config = dict(
    d_model=640,
    activation='swiglu',
    norm_eps=1e-05,
    rope_fraction=1.0,
    init_std_up=0.0148,
    lr=0.00138,
    lr_head=0.00541,
    warmup_steps=200,
    decay_fraction=0.85,
    batch_tokens=131072,
    seq_len=512,
    doc_mask=True,
    steps=6370,
)
MLP neurons of a small language model. Each row is named by its layer, matrix (gate and up: input weights) and neuron, and shows model dimensions 80-143. Each number is 50 + 10 x the weight over its row's rms, rounded and kept within 0 to 99. A neuron's up and down rows have the sign that makes its largest values positive.
After each neuron's rows, "fires after" lists the tokens most often just before its 100 highest values on Wikipedia text that the model never trained on.

L4.gate1000:52 52 56 54 54 69 67 42 58 57 58 53 45 52 44 52 60 48 38 60 43 44 47 39 30 59 55 46 54 43 44 55 65 54 52 48 38 60 54 63 55 63 59 57 38 52 43 52 64 53 44 64 40 51 54 41 48 62 76 51 46 52 53 52
L4.up1000:48 56 48 47 51 52 61 57 52 56 46 43 53 35 53 50 54 50 37 43 44 59 23 52 39 58 66 61 45 64 25 56 34 51 45 39 42 35 66 42 45 57 58 62 60 50 43 48 39 54 57 57 47 47 69 30 60 44 62 38 46 47 51 59
fires after: "s", "S", " S", " ", " |", "-"

L8.gate218:72 59 51 50 48 49 59 42 64 59 55 51 51 51 40 40 50 55 43 57 46 46 71 55 51 49 48 36 59 40 60 52 52 46 61 65 59 66 61 44 60 44 60 70 48 54 43 67 59 56 56 62 62 25 50 37 38 61 65 68 57 44 53 49
L8.up218:47 65 48 54 27 30 45 51 66 61 40 60 69 59 48 38 49 45 51 60 48 60 45 53 53 52 69 38 52 49 47 38 67 44 60 59 45 52 54 44 48 51 49 48 57 47 46 69 48 36 46 49 51 50 71 32 56 57 61 73 42 35 20 25
fires after: ".", ").", "\"."

L2.gate983:38 54 48 42 76 51 66 36 50 50 49 42 41 58 55 48 42 60 56 22 60 54 51 45 59 66 51 50 62 39 43 58 41 41 57 56 47 45 74 48 56 42 60 56 61 45 43 69 54 61 53 43 42 50 43 62 52 45 46 54 45 58 44 66
L2.up983:46 57 60 53 64 41 49 40 46 51 65 37 33 49 40 53 36 54 46 33 60 48 62 39 62 59 62 51 44 45 47 57 43 57 47 42 31 43 69 54 58 42 48 59 53 58 45 72 62 72 49 38 50 48 47 65 49 55 53 56 40 45 45 55
fires after: " in", " In", "In", "3", " as"

L8.gate618:24 57 46 61 56 57 55 71 48 42 63 51 56 52 34 55 53 56 59 45 51 41 56 46 54 46 69 56 57 61 53 36 49 58 54 38 41 55 51 56 50 48 59 38 64 25 47 55 52 60 38 58 32 51 47 53 57 38 46 42 35 58 43 64
L8.up618:54 41 41 47 40 49 58 45 53 40 63 55 60 45 58 63 31 44 39 77 48 54 71 64 49 44 43 40 60 62 40 56 59 49 36 42 41 42 69 42 51 40 48 33 60 62 62 46 31 39 32 37 47 38 48 30 34 53 49 62 44 61 51 41
fires after: " the", "The", " "

L8.gate289:51 54 50 36 60 48 36 51 46 64 56 63 60 51 48 53 48 37 49 56 60 61 56 47 48 61 85 69 61 49 37 57 56 53 46 68 59 60 44 43 34 47 47 46 48 63 57 45 75 51 28 47 40 47 39 40 40 46 63 39 68 45 53 56
L8.up289:56 50 53 46 47 49 41 66 33 76 70 52 48 30 55 45 55 48 38 47 60 31 50 43 44 53 50 70 54 64 50 70 48 54 37 56 59 49 50 33 37 49 53 49 49 52 63 61 67 37 53 42 63 60 46 49 60 55 68 48 66 48 51 50
fires after: "0", " the", "th", "s"

L2.gate1385:50 56 46 51 50 41 49 37 49 47 53 62 65 52 41 50 55 49 42 52 55 48 61 46 59 59 53 53 67 54 57 44 72 41 50 44 60 48 54 55 58 45 55 63 52 62 63 50 53 55 51 47 48 38 38 35 63 51 54 51 38 48 40 61
L2.up1385:42 58 40 60 45 41 71 65 60 57 49 44 57 57 63 61 57 52 46 58 50 42 38 63 52 61 62 35 52 30 50 50 46 36 51 60 55 61 37 53 38 49 71 68 52 46 45 53 49 39 39 54 55 47 68 71 65 59 55 59 51 53 51 54
fires after: "\n", " (", " \"", "-"

L4.gate1080:59 47 42 50 28 38 50 57 66 38 40 48 45 47 38 51 38 56 37 36 51 53 48 52 32 68 47 59 61 57 43 46 52 45 46 48 38 43 32 44 54 59 59 73 52 54 37 68 52 59 27 49 43 45 67 54 54 53 59 65 37 41 55 46
L4.up1080:57 20 58 51 50 52 64 55 50 38 56 59 49 55 48 41 68 42 42 45 49 60 54 44 45 38 38 60 48 49 45 40 47 53 46 46 44 53 47 43 51 62 38 60 57 55 46 68 47 62 46 56 39 50 47 59 48 41 63 33 51 52 71 47
fires after: " was", " were", " is", " are"

L4.gate1368:64 68 60 60 64 58 61 44 55 48 45 57 58 48 48 50 44 50 61 59 56 43 68 37 46 52 44 46 68 48 54 38 38 47 58 39 53 42 65 33 36 58 48 51 45 50 49 58 60 29 57 34 43 51 60 36 53 61 53 59 54 60 67 41
L4.up1368:50 44 45 55 56 63 38 37 51 54 40 60 52 61 46 47 35 27 57 44 30 50 41 38 52 70 57 60 64 60 45 44 42 41 64 55 53 45 70 38 33 69 30 63 50 38 54 54 46 32 41 42 50 41 51 70 67 46 58 63 61 56 49 40
fires after: "s", " St", "mus", "ers", "P", "st"

L8.gate1651:54 47 34 53 42 47 42 54 56 61 48 55 54 49 46 53 49 39 52 47 57 45 56 61 68 48 24 47 57 48 38 53 49 57 52 58 44 58 58 67 75 58 48 59 56 64 40 59 55 31 54 40 63 53 60 45 60 62 43 45 54 62 49 32
L8.up1651:48 62 54 61 44 51 47 61 49 61 39 54 66 43 42 43 56 56 45 51 52 46 44 56 53 44 50 61 47 52 43 44 50 57 66 59 35 48 41 49 74 49 52 44 48 39 37 78 63 51 36 58 63 47 52 60 64 59 65 51 39 52 51 44
fires after: ".", "\"."

L4.gate874:58 46 41 57 56 35 69 50 56 34 53 54 48 38 44 63 58 53 32 51 55 58 17 57 57 58 39 74 42 63 47 45 34 40 32 39 64 49 58 42 63 45 54 70 57 42 46 61 52 60 38 50 55 37 35 51 41 32 35 61 39 42 44 51
L4.up874:36 47 47 26 47 47 38 39 42 56 43 37 48 42 46 53 53 44 71 58 30 45 73 54 47 36 28 35 62 55 38 71 67 45 48 52 40 47 63 30 41 63 38 42 42 56 61 44 50 59 39 54 37 33 47 27 40 56 59 40 43 49 65 52
fires after: " is", " was", " were", " in", " are", " the"

L2.gate773:50 53 53 49 52 52 46 59 47 64 54 34 52 32 45 55 54 63 40 42 54 51 52 45 52 49 42 52 64 39 45 56 66 44 62 38 68 55 24 32 65 56 56 71 55 66 45 48 60 58 25 51 64 27 36 40 51 48 62 63 34 49 56 48
L2.up773:50 52 54 38 52 58 50 55 51 46 63 37 44 44 57 70 44 52 49 50 63 55 43 48 39 53 38 59 48 52 26 56 66 49 48 52 67 57 58 51 53 30 77 38 58 42 50 58 50 45 37 46 38 50 52 53 52 48 57 56 44 40 74 62
fires after: " (", " \"", "s", "\n", " [", "qu"

L2.gate830:45 53 37 41 51 54 48 56 47 38 51 35 68 54 47 42 56 60 46 61 52 55 61 51 38 56 31 56 64 37 48 49 57 33 56 53 63 41 55 49 62 49 49 51 61 47 43 46 73 28 53 48 47 16 51 61 51 35 43 59 55 63 69 29
L2.up830:25 90 51 53 51 52 68 57 58 58 35 52 72 34 36 54 61 37 60 57 48 32 58 46 42 62 45 45 49 43 46 66 35 65 45 36 48 66 44 56 69 48 68 67 57 60 61 56 41 29 42 46 51 27 59 52 58 50 65 53 57 52 40 51
fires after: ".", "\n", "°", " (", " "

L2.gate166:41 46 43 51 41 58 51 58 58 50 54 49 44 50 43 51 50 48 51 42 57 53 47 53 62 55 50 47 49 54 61 64 73 44 49 43 53 35 26 61 46 50 64 43 42 61 53 39 39 53 36 47 36 44 44 54 50 46 45 46 44 62 56 59
L2.up166:50 56 49 51 34 55 65 48 48 47 77 46 44 44 55 42 30 49 56 61 56 48 51 59 52 61 52 47 63 61 50 66 63 60 54 56 47 46 49 41 48 42 53 45 33 55 66 42 60 43 52 58 43 36 28 51 50 45 49 47 63 45 44 46
fires after: ",", " ", "\",", " is"

L4.gate519:70 55 55 53 49 40 38 43 55 42 35 60 29 67 38 52 45 49 68 51 48 48 61 58 44 72 46 53 66 53 60 45 71 27 48 48 63 56 51 47 59 42 36 40 62 60 58 56 49 44 46 49 24 32 56 51 39 62 45 55 39 70 62 45
L4.up519:60 59 51 61 71 47 54 53 29 61 42 59 38 80 48 58 50 45 67 34 59 45 66 51 53 42 61 53 70 35 46 40 41 47 49 34 57 39 47 64 53 44 43 36 60 41 51 45 52 57 36 52 56 47 52 37 34 60 54 45 50 38 59 42
fires after: "s", "S", " to", "sur", " S"

L2.gate1588:39 48 32 50 61 46 51 57 49 65 49 32 56 50 49 55 41 48 56 49 49 34 48 47 61 30 51 42 58 45 63 63 54 45 54 44 53 69 32 56 51 39 62 69 45 56 49 61 46 39 49 52 57 47 44 61 38 47 59 50 41 45 56 55
L2.up1588:31 64 41 52 68 51 58 45 58 64 48 31 57 52 42 59 39 56 57 40 70 44 55 46 42 43 36 50 73 46 65 71 65 35 41 41 59 62 41 49 55 52 48 72 50 53 51 46 56 40 52 45 59 45 55 53 42 44 54 32 51 46 53 56
fires after: " ", "\n", " (", " \"", "-", "["

L8.gate94:38 62 45 42 73 58 63 53 54 66 22 37 35 61 50 64 63 50 40 63 52 54 51 34 38 50 37 42 58 71 40 44 50 28 49 73 55 48 50 54 55 43 47 42 47 46 64 41 45 53 43 48 45 59 60 60 44 59 41 41 52 17 63 49
L8.up94:36 54 42 50 56 46 55 41 48 60 51 35 55 49 31 50 53 53 44 44 43 53 48 34 45 41 43 51 62 55 37 62 40 50 41 60 38 48 60 50 51 40 65 54 43 60 62 45 55 55 71 65 52 56 64 49 39 45 72 56 60 29 34 39
fires after: " |", "-", " ", " Time", "\n"

L4.gate1703:48 72 52 42 50 51 71 50 45 43 58 49 57 46 50 45 47 67 62 42 59 51 62 44 38 29 40 61 37 52 62 66 43 50 40 55 44 55 43 66 50 48 53 66 49 36 47 57 55 54 64 39 50 52 46 60 56 43 52 63 48 47 44 53
L4.up1703:55 39 61 30 54 66 51 37 26 29 69 42 51 66 56 46 42 61 59 50 58 62 40 47 46 26 39 65 45 50 50 45 38 58 51 45 58 59 62 52 48 47 57 50 47 44 39 47 45 70 58 39 70 51 61 48 40 65 45 49 42 48 53 55
fires after: " in", " In", " a", " at", "ou", "In"

L4.gate631:41 57 24 56 70 50 51 53 47 48 53 57 54 36 52 52 44 29 38 54 48 43 62 46 68 57 64 41 48 53 55 49 54 39 43 71 54 52 50 46 42 52 57 49 34 43 39 53 51 64 62 56 46 49 51 50 65 47 61 46 42 59 51 49
L4.up631:47 43 57 52 57 40 36 47 55 61 48 35 55 44 48 58 46 49 31 52 47 40 60 77 50 55 43 67 63 46 58 44 71 50 47 53 66 44 43 45 46 29 60 50 33 68 67 49 46 44 44 43 24 52 42 51 56 37 44 58 54 51 64 54
fires after: " the", " The", "The", " ", " each"

L2.gate515:63 64 46 35 48 52 49 51 52 64 36 57 69 76 73 35 57 55 21 36 52 33 57 41 53 66 66 46 52 50 50 54 71 32 64 58 36 79 59 62 52 31 56 61 52 52 59 85 45 54 22 50 43 48 50 49 51 57 54 51 46 40 42 49
L2.up515:67 43 64 46 37 61 43 53 64 48 49 39 70 41 42 45 73 59 42 36 37 46 56 47 49 36 47 54 48 48 47 57 52 34 54 42 65 38 37 57 37 57 42 31 63 50 46 41 61 37 58 47 52 52 36 73 48 32 36 55 68 73 47 39
fires after: "s", " S", " ", "S", " a", " the"

L4.gate647:46 51 50 61 53 55 51 50 32 44 49 54 50 58 35 59 52 45 56 51 31 60 60 61 50 56 60 73 63 68 38 54 57 52 55 45 31 35 33 50 39 63 36 50 38 50 54 50 56 39 26 54 48 50 77 57 66 25 63 54 50 63 57 47
L4.up647:60 37 48 68 57 64 25 61 39 38 63 52 39 44 58 55 48 41 56 51 64 52 41 47 42 52 53 55 64 53 49 46 56 47 32 60 33 33 50 54 54 54 60 43 58 72 60 52 60 44 52 62 47 39 45 42 39 46 40 58 32 62 54 64
fires after: " was", " is", " a", " were"

L2.gate1278:51 53 53 42 31 63 63 50 38 48 57 43 51 56 46 47 43 44 41 51 59 58 53 46 56 49 59 58 45 49 55 52 73 45 64 48 46 55 41 41 53 65 45 59 59 54 37 53 61 39 45 44 47 46 67 37 38 58 71 57 57 71 41 45
L2.up1278:49 46 48 51 55 58 59 64 46 48 31 48 56 52 34 49 49 30 44 32 52 47 41 38 42 60 48 30 60 64 46 54 48 55 68 53 50 58 45 46 40 34 48 40 51 50 62 44 56 59 61 56 43 63 49 32 43 55 45 48 56 30 38 58
fires after: "–", " ", "-"